config.yaml
n_layer: 14
d_model: 512
n_head: 8
n_kv_head: 8
head_dim: 64
d_mlp: 2048
vocab_size: 8192
activation: "quick_gelu"
norm: "layernorm"
norm_place: "pre"
norm_eps: 1e-05
positions: "learned"
qk_norm: false
attn_scale: 0.125
bias: "all"
tie_embeddings: false
parallel_block: false
init: "normal"
init_std_qkv: 0.0305
init_std_o: 0.0379
init_std_up: 0.0436
init_std_down: 0.0436
optimizer: "muon_hyperball"
lr: 0.00722
lr_mult_qkv: 0.4
beta1: 0.95
lr_head: 0.0061
grad_clip: 2.0
warmup_steps: 200
schedule: "wsd"
decay_fraction: 1.0
decay_shape: "linear"
final_lr_fraction: 0.0
batch_tokens: [32768, 65536, 131072]
seq_len: 1024
doc_mask: true
train_tokens: 444700000
steps: 7119
dataset: "wikipedia_en"
MLP neurons of a small language model. Each row is named by its layer, matrix (up: input weights) and neuron, and shows model dimensions 16-143. Each number is 128 + 32 x the weight over its row's rms, rounded and kept within 0 to 255. Numbers have three digits each.
Before each neuron's rows, "fires after" lists the tokens most often just before its 100 highest values on Wikipedia text that the model never trained on. A number after a token or word is its count.

fires after: "," 95
L3.up567:137091122134089134082132145170058184147087097167167108189115139161155121103101144171143120197087098067156100108080119107147147164127128086134132126128081070196096090083123150116132109112123177103107072203157133142133143110066151126096144244107135132105115069131130089149130155138158133060112088122125145089175142196120124099089126154163131134165085131098144152196150115115161117096182

fires after: "0" 20, "1" 19, "3" 12, "2" 8, "4" 8, "5" 6
L6.up392:109226101131126159114163068145146111140177153162046149139182142122125063146113140156139125104125177174138179094127157161182113158090162163146183115145095181135148068178150057131147154110140170118118163168151083132165145090096170112104167123153122114125159144162073116124169125154124144138166128094211137106197176152107134167080137094126130144103085122093120155177113107169132088155144

fires after: "," 61
L3.up458:174082146090127133051097161095104112135088140130151089154118131125118126226089209141130131186080176038138108145177103137137111156127150145095136130157064072098106154122124155128127066136122130149089058159111092107122151104074127097134096177139141093090094084118114090180096124111134192110128130089121118139106125122109129151167090128121173132105054157152158189154080142199102173085215

fires after: "1" 22, "2" 17, "0" 16, "3" 11, "5" 9, "4" 9
L6.up808:069134123097147217164170113108143126124105081073054164208167131110147109113119127100182121094118111120102108130100095176191129148202135068167157123172102179099138104167107122132154184067154151104117080106178118145120107085100120141146130111074163129096105161103125110123157174150097153104119160144157115145149126081129091133095092120127098113053139139120078227116068178081183074147132

fires after: "|---|" 12, "4" 10, "9" 10, "|---|---|" 8, "|" 7, "---|---|---|---|" 6
L3.up900:164109088102082131111156134122092116118162150126188133176154159170148143179090132127145099096115134114071119150081174136180090151092171110093059105140108135121086147127138119086142155117134142179101135102128066128137189102119146035140113097170118104150096112136145147066141178165159116087160165148099054166130124165192102092142067152065129144154120137159162146130150106193107144140180

fires after: "," 42, " in" 6, " of" 5, " |" 5, " Capital" 4, "-" 4
L3.up993:191148113151121140107107127138078082088089124123143125166155119164144147091119177173120104152122111075113111135159153087143139166116136146128172099097091064126147122110094133165156086133136207188141167208182134109136125115091169151135120168155118172105160089111096096194150132147150159047123165140100193088167118183163136085105170098147128143137118120115155114139155113138077175109128

fires after: " " 40, " (" 14, " \"" 7, " of" 4, "0" 4
L6.up336:087151119107087130159140130128192170119134134106125095137141118123161103197160160136158149148149144098082166106119148122104110126153162127132140214123157124167140141113127141165198196107110091158183091050152167134112202146082142138117069159124122119098144134068146180158131136158119160093174172119098148109167135158129167137149116111073136163059139118182053076149136169117094113133141

fires after: "," 79
L3.up1293:103120143141118161065130132160092180127138164181154147214070166094132079129145136060138141116149088124126135074156069150146120120141129191146130068119079122119105157096126164114132073144143109138104149100144168126129132088107114063112129146118110112102108136121131078143118102113161132076122115110104188140151153180142181171120128164139126129173138145168110175163143141141182166098107

fires after: " |" 52, " " 9, ";" 8, " of" 5
L6.up1400:157144094095188158077154110153139143106096173158128135134091092106162131148149162090087115147130186152131151088127071121172148113074182075130139142127112124164072134179190168088112138118121120133142161072066139099183187176175122100163126114114111088107100124173152146126137095091108110156127112064095076081154071088143097174133087122113134163186083161079150088125127167199132130160152

fires after: "\n" 57, " |" 28, "|---|---|" 5
L3.up61:098128085113135168152119105116177129113083161157086100078145146134126123135159102168132187086125123107062096079166042103115141118124147097168156128139144087177129152164107123150094109143137064198072147094166178108119138114068072173162089105085070116183127105166156136151081082173159147086110102118152147153212121124106140128082124148108141105103120103087141119159127098096106153191127

fires after: "," 73, " " 5, "–" 5
L6.up646:075139100184140074110144137093120114118109089148162066106078077073174149134087138135142116094104123110140084107152119119146177094077149108099143155146174071180170168131154169155181120115139133154072088151161099125158097079118099141055110180102093192162134108103162108170132137087073172143136097162105116104185087118105141087123102158142131137166101137145120095103094109200135163057133

fires after: "2" 44, "0" 22, "prop" 7
L6.up1249:100126148091152145171128209133198175129163145117120107123157127102164125104122090094151177083165075137159123104133172119155120108102116111147123176147156093126187101197153101176125153131135159070150124101135135128146117139102099101131156097052109128107120125126092157078112124093159105139137099125132149144154088210169079169142151128112122146111105143104098100174131152108129140114100

fires after: " " 46, "0" 8, " —" 8, "," 7
L3.up528:124094062167131145156138122145064106112110097070114169186169124135115144151129116100143086073151141112100119124189135120112167127113110126133090161136132107177160098160122174117104109087160148119131137210126123170122097135157145124156071150201148120175140093129123180167075111098131144110117121154146180079144067177099129121118133182132117117164105163130186079144134136085138155092110

fires after: " C" 22, "1" 13, "0" 7, " c" 7, "t" 5, " D" 4
L6.up1725:130115102109120120096091139168156086079100196113106128094119119159122093170114078118129138110128143134136124094087096162162143159117129128107153105185136141208108104095117140098112157116125175122112127113152143120133107061086141139083149093139087130147151192119136114144137123155185093140119144106151167103199115113100122154143090127094112147140160159112090201194114172163101094115121

fires after: "9" 31, "5" 15, "8" 12, "7" 11, "4" 9, "6" 7
L6.up154:083169104059105161154136120131161163181158156140140123142068111164146091099133135092147072092114172064185111149134153148120145168117150159176065098118079091105074119150134096121102136129164217149141179121113124128076145104128122094115092140189068097147129116128154168138159090087158156081110147131087158120154108085115126139133076110111137092131103105189116123096153130110101168124132

fires after: "." 91
L3.up955:154133192138128090167104174171148063077144094153117150116136087129118135060101137127136124172123196128169127110125165096141121120144107121163150162155107081108174111163122139098155115097157142178102149146027118121095086105090175255137089145149169155148079145109179132104152108119138131129136148145059137108153212176091131158158129096149094176055140116074088178155113174138120103110108

fires after: "," 79
L3.up1007:129144172088129156085111144181120146115132179099113141150108105078091108170112155148151156137122188074113149092150085142119183137164129041097106081110140092149088106094129137151112100138102109108123069168136145111144110102072147155083111140151169117085146113149076080116104199172123154108139103102137122096108156137127158098142108156107107085135080138116150115165125172192158209123165

fires after: "2" 56, "1" 10, "3" 8
L6.up259:117144120135205164148154119151160127150128132153102130105176131073163127112105132138156097087161166169167137106108142085115088096167106142169170109162160091122163155202152091097138145060090151109102101176136157105147133134096105171162149171115095094084160107152129197120126148091146185086169120099157047104151114133092068079130107113098097083135155086153172134151107170139154070139150

fires after: "." 75, "\n" 11
L3.up196:197132086088106105112154192163132099089136087055157151160123148115116149140184103110112138163117212146203093128129149115146137132144149117130108179109075111161090087115136136141142152128150170141105168160103140080125106139106160153188108180153157112136163153186162113123067133086084187185090117195088115140163139175083092145121092131073100144115137119105108121144096148086136162139131

fires after: "6" 15, "," 14, "9" 7, "8" 7, " Ste" 6, "5" 6
L6.up376:049151061109152126100075188114114148181092165123164114154113109143118104076091104158123139072126160111124165099146090141139122138203182129102121109166117064093108113103172174127086162168134125109094128041127157144107151183137151092109095086175098116157047177162153182135198116072112142115076171108186118120126112109130180116063085135103115140160121078093057127109148136110149137140095

fires after: " " 33, "0" 30, " |" 14, "5" 5, "2" 4
L6.up246:166128089107074103099129129165180158156143147131098129136134072149146126132135126126109096130105170062060136143132187161119124196167113071098106116081132139133101121157098149088108160093113089197129141126109151167132098156164147090162134189142094047123117171197150119155140072124161106140103091140120088107144111142142128102107129109143137114177156144078143047121153103156099186113144

fires after: " |" 49, "0" 6, "\n" 6, "4" 5, "1" 5
L3.up12:136147130149092154105122153159093089086083109129153091126087098129125091156195139167137114088105132149102130076099118101145144079153137104106165136146085130149139119144095132119048128082109087222157145093105077112127122117165173133116069177129167113135082079119118079157205099179165141135129081110054150158115144134217109098097204129107117228110089112195115084175163120089134128194120

fires after: "s" 15, " to" 14, " the" 12, " with" 6, " The" 5
L6.up1498:139170089113118156080159077137104159136151112101116172172127135174108151110098164089103188131149153148132178074165156166120144167129142163101161106194167126108099192136082182144179110146133128142124102115137116112088109126164126124179094100137134150064120120117107161069169172104148150150089120173114164165125096149160106048172180169126148107088163138152107111159175132124111164131111

fires after: "\n" 55, "-" 22, " =" 9, "==" 4
L3.up995:161135123154124215150072139168118106104162148146133122115163136179160186115172177154189065113130117124088138063118137127107118114180116140160142126134084166150104098139099121142123095132124134148052074154116097084140155107108092142182113054124138148110105070134084135138175120124135164101079076128139149160113208131143112112066159139136105200091078133118154170124178130097079109221153

fires after: "\n" 60, "==" 4
L3.up1217:110213125072153150160137133118147141084033109137100178113135179118119124141102078174162104085123062146139127117132092135122123115066146163150108166150111140124125102130098137126176093097138112174062136108135173169078147108058114118113079083108157133039153115092120198116158173148073143057130110092097137147166158182135160134028143117071105078098141083109168159159140154102140166189134

fires after: "|" 29, "\n" 18, "-" 14, "==" 11, "." 7, " " 6
L3.up204:172115110169075102158199131122139147098050096152170106116229168100115185156106115212125110121103098087064127104108138123176130158156123127201118147142132099120121088110081112137138087099120151139106147149126152145166098145075159148165189152101149176128150074103112166153115145130137140058096084100104134107160096140139168142114186115078161123114129085125171167070096124135093098185153

fires after: "," 60, " |" 11, ";" 4, " the" 4
L3.up755:136093124176085146089111069096143116096126168159138127197171161134145096060153190105089187096123097045151060087119134093123092123118115095186120109127074080132105132136089074172125154126177164149177124175138130137152132129168108107164137146112145205137154130099145108148136130144073108158143160150092098103114155136155162120093194125149108104148182131153143193154155123139116114127196

fires after: "0" 23, "9" 20, "5" 10, "2" 7, "6" 7
L3.up942:097127081097156102108125131117162152158150110104115157131113116118108121170119172126075155148134103102123129186091160119123103203092180059158066081136141097140121116104196157167109140105135134100120089115165115158111127137127080093190118128076063101099106101148115138117162159145147130133177121171081097127116144168161138167110152111101148134107110101153121134159128135112154093105098

fires after: "3" 26, "1" 20, "2" 12, "5" 12, "4" 5, "E" 4
L6.up783:093140111105194133142144077135127099160123180159162119130051170071128109089079117118155091031132151125154140136190174134121111138118104165155102101126124051091184146171111068099114118154171094079133130135074165166093132132114075081193123169133157156174187088120143084093143147136131163147154130116090148209174029152088135134128053145123110135154136152126112139128111222171162111143182

fires after: " " 54, " |" 10
L3.up33:138172109125119139149116145143145113141145094053126156148126183149123098175133112165113157137098168136117110112036183163147172152114157106091107115125151160117154140140109143150126089106114128152141138153141090165184074138085099171165128133129118153038175101147144184185160096148146082068132143098175127099136152086066091114131132074090131122144130204100122094130123161088089161120093

fires after: "\n" 63, " |" 23
L3.up350:126126179128081106097116110183131075125194113166177136171144165184091153163172115132162118076121123137133121102099170208091148100138165065075137091128065125133104120111124169129123115077111129141188089119103120163133160099118109138181057142128129057144105033114101115175143166159179159153114104139158179160107109123171095121091156114141105130102140055144200143138134157127179083130142

fires after: "." 67, "\n" 7, "==" 5, " " 4
L3.up1365:157116100144079137151135120113177086116072115141170139130158227112120185136097103130159127122141129094099128113204140128119129135114097139135122117126112155144122105173100118145146104094173123183083145169088071110125157140105122113162116051123100163097148117113204160142138122116103184133097132119125106125139191098067122132115114099136086141135151077140095205111122105112106169202147

fires after: "." 41, " |" 10, ";" 9, " " 6
L3.up985:130104117097161123159165069125135121142177166106136127095134159115157158160129155117113174151103128064100109161083151154189131156087149114173066126051126141112086125102109140151076154098161163111171175160131112154141131105142078088151128156100159181153131121132132148145136097127129112079142123130088013065090153144154132115146087097158117080145150122084114111157112144087131156094150

fires after: "0" 30, "–" 10, "6" 9, "2" 7, "9" 7, "4" 6
L3.up1691:114155097113132196192133130147130101153218106074100116135142166113138203095096143075189076147092159147140133131060196115205127147113183081166114095114110123165104142140109147179090161102076174076113107143141116080144131118075194114199123129142132137136142167145130106125151085132115081074127119128167046113146101146176110129168107136137109093132113151104105134116160121131110111139129

fires after: "." 41, "\n" 18, " " 11, "==" 9
L3.up1090:098120135129104123136118131092188113136044096135138162153162142083093214072067105172111143174190148154140133102134152119147140223125112121146115177143105154127150115102151115093166147125115168189078119127080128107148111133109158141113117137123154134120107113113151175130169226070155166123147108146127097105118175161126178117098137088070129109092140108163091186102111148090098164052120

fires after: " |" 36, ":" 8, ")" 6, ";" 4, " =" 4
L3.up1728:146153125129105175141088167119048162156145146115138102086082145116197101149134204080129100179149195076137111155161098095168153128145136153114143167117118128127124180082159174169114088152166134111146119121163132188099113101144136130152147165128126202107112151148184139101099114056075092178143149161107110150089130105131072109146104169158117103179100119079097122122219223083165121096116

fires after: " is" 28, "," 19, " was" 10, " named" 4
L3.up1276:119079116138108079156166127099068161099109143113194166154166129111131187094123172162105195163107137153174093109071104132093098160121086097111121137084133077155142104136176201110098138097143136164171049118204110110146150101096130160108103151105155154101159164111121077172153158160059111077080057098139141105173088197126130104104096106093089132147126105122139122118147128172113126114218

fires after: "2" 79
L6.up1297:118114121136139131158151156149152117178107112118134115098169075133174104126142111112136154128132087123117137120161113111180111086133087115088114127091131104111151121096102132174148091108090155073122109195140133156136190180121106111141152177127168094174145212105211125104088201137167160108127134140182169137172042187125134093144157158104124130099128098103132128142123133143211132150148